config.toml
num_hidden_layers = 14
hidden_size = 512
num_attention_heads = 4
num_key_value_heads = 4
head_dim = 64
intermediate_size = 1024
vocab_size = 8192
hidden_act = "gelu"
norm = "layernorm"
norm_place = "pre"
norm_eps = 1e-05
positions = "rope"
rope_theta = 10000.0
rope_fraction = 0.25
qk_norm = false
attn_scale = 0.125
bias = "all"
tie_word_embeddings = false
parallel_block = true
extras = ["capped logits"]
init = "uniform"
init_std_qkv = 0.0261
init_std_o = 0.00699
init_std_up = 0.0261
init_std_down = 0.00349
optimizer = "ademamix"
learning_rate = 0.000177
beta1 = 0.9
weight_decay = 0.44
lr_head = 0.00319
max_grad_norm = 0.5
warmup_steps = 259
schedule = "wsd"
decay_fraction = 0.426
decay_shape = "linear"
final_lr_fraction = 0.05
batch_tokens = [16384, 32768, 49152]
max_seq_len = 1024
doc_mask = true
train_tokens = 400000000
max_steps = 13124
dataset = "wikipedia_en"
MLP neurons of a small language model. Each row is named by its layer, matrix (up: input weights; down: output weights) and neuron, and shows model dimensions 48-175. Each number is 128 + 24 x the weight over its row's rms, rounded and kept within 0 to 255. Numbers have three digits each.
After each neuron's rows, "raises" lists the tokens whose logits its output raises most directly, leaving later layers aside; "fires on" lists the tokens most often at its 100 highest values on Wikipedia text that the model never trained on.

L8.up194:123105096153148161133151158187148147095097123111148135136136164151122106141147159121103149150119105121112106114131138142115125138102144122114182145102145136146109111148122106141129107100154104103117100157141138163140144087105110072108134155103145102100104094136147119137109162143141115111144139114138119109126156149133136153138130146085140145111117148150095119115090136086127114119137
L8.down194:114127099087094105158123097200149125103139120150125129186114104123144139132146135161121086098105095160163108147107140104105095134143134147162161112109138138137112126142144158132064157106173118163170174156124119120094146103135125114078121102131111119140113109155117093105119161146113127114100122105159163130100157144125140128113138077100130158143165125125186121135137143127089156139105
raises: "\n", " −", " .", "\n\n", " +"
fires on: " |", "|"

L4.up33:150138157104115149108134132158156107161111110132156120120136132121118121145158121102137132140145148121149118137131161112150132121105115114120129135137123135156115114116165116136105135159157106123160123076146158138147135124126143148133145188117121140128157138140103117152162124101117148112151124167115138116129139119138136135072129105126130166114120091106124101133137086113101161156167
L4.down33:114127138133115108087113120151170115135135145113131094129126129147127145135164162188155119127140091072136125140105169100100134115157143117150140137132147155094167146142145134088140137139133128099113095129177112120139138111127096132083120158130161130108089140162111122131125165119171156153135109109121122112132097109069118118153146146155133093096140128156100134099156115141123044109090
raises: "ks", " their", " its", " them", " him"
fires on: "s", "ing", " up"

L10.up476:088141123120101146141162145159119179131160093143117113136143111082096103169123142144163094092104121118131159102123091107168161114115107061126137111173097094155158135123096109127107125139105143122180125094090105114119116133130150125118106122127178120132093129083145136169122128150131084116120122134139135124133165109114154155149075169151115128147087141142150180188107131134128080137086
L10.down476:096157104089166104132105152131160158144106098130154132101143137104125108133136178121136133133129119146110112147144132150129111109091134129048128129121145163115129141142114197102122154130114121136093192140138144133125114137092150165123129140144117098142119124101106155134141126123110125126119128126180122129135134158136172143129115136118149135120104123108111152105114106112126143110148
raises: "a", "n", "A", "d", "k"
fires on: "-", " (", "—", "/", " $", "{"

L9.up909:110151177154124125106119135130130106104128143055143131110140135121130064103090149130142164135108089128141134129159132162094160145133091103160136137119142086100119108096126134131101128122123136119100130125113096123109125142132120138140084142132106102111065128133152128130120133122108117145074147116095139125180127104095123144122152125110105054140156139115146122145141119068176116106091
L9.down909:114113118102109141153141152137109113125163096136105115136119141133120161133121208166100121118124104143127103124117123111162141122159148139096096119160075110108127129128121116135152113099129143130136194113113157107165159119109107139091120113108167123118159142132127157106141196115135128078176116141111118155117092114127125120073093147131136088139151119170106138145149108162128184125127
raises: "\n\n", "\n", ")", " (", "\""
fires on: " the", "-", "ly", " most"

L9.up713:126165117132142105148127143056091093125126137111107122089136124122112116103134137145132136174159132130143132133113093112114130176123108109161144100101131141111169118156145109130146156125201129134134115143132093147099111129077151081142124106119146115127112117102117128138105129100101113111147141106117137122118160154137110132130148124106113166122183132145134139167093169097119098132081
L9.down713:182148117119098075105114125159127123095124060158158131167129109136146153126106183148125141126129121163153138139105143085165113044112110149080144135148119137165122153149115110115137113125101090174137166132117162114161100107127117152116118141126134091144131147174120109133124148148155150130156135149090147147132144116081109118155107090131122148136109139117123125125156099144154158144153
raises: " (", ",", "\n", ".", "\n\n"
fires on: " a", " he", " original", " album", " local", " tra"

L7.up56:153091121183138099126155133177123122111088124153169141101128101119106135142127150137114155106085141129150081113104151060113144139108111166124126128125117121171114113133097123146129082124131145118108114159096113134155151128137128128107103152143164080107129145136124147115117110121092163113136100121151154124124163155100137146131126117138161128113104183145074124115120145124166084139111
L7.down56:120076124126127148128151160148166116118090112142115155119127086126106130141110096183113157130064143131103113138091164127154165106116156161109162120132140132126124170111109116139109142049140107140117120114169142095108136111143130113114116112125121098108134136141120107122086151149136119112127110119115170105120145131148165155123102115146152112101133144109151139093108150107128116153129
raises: "\n", "\n\n", "According", " Among", "iki"
fires on: " |", "|", "%"

L4.up197:166151118094102103144116163115123150114126147136154121117148131165096143167146109109130108147131119097067141158117151140125115139090156124127145079123099137142084131082152143148167115137113138097104125130098091166147141125122141099151142198150150157112136167100111134184135145154085141143099113129125113145088126144135061081123132131135138130113124152170181112118107168132150126100141
L4.down197:126128116166145135092147103120093126124110099088113127146110162123139107103083156139138136119109137132178124080130119128128155125148120111139110172109134099119199114158126108115120112140162103175174120123164169106121127134126111172132118084094146075139138076164178133075090103097148109149164111150142171093153108113117169182139127132113126114141155092101120132123131091141131122154127
raises: " players", " games", " player", " scoring", " Racing"
fires on: " |", " 0"

L10.up968:145137117148172116103120104156116128119116090160163134150155118116153094135125155119125176150142136130077131135135142146111129134165141118155165093106131088101098158121154137147131111110127136121062115175125140125102063129157105114093143153112110140126124176123126160137094144110178134103137131130118204125102142111115121070131095121190101148097120131121120091140092071139112115138118
L10.down968:146130141142126126119104151116105140086118133159149136151077127125119110116137161174163089099113126110134116118159136118153128136154144174120121149137144112139154104167088172128101105128121091134127129170154142122153174125134111096121129122129127109131148141113117080112137134128120148144102119154152118137131095121141114131119096118091144128111151120103096103131128157109100147148075
raises: "\n\n", "\n", ".", "\n ", " ("
fires on: ".", ",", "'", " |"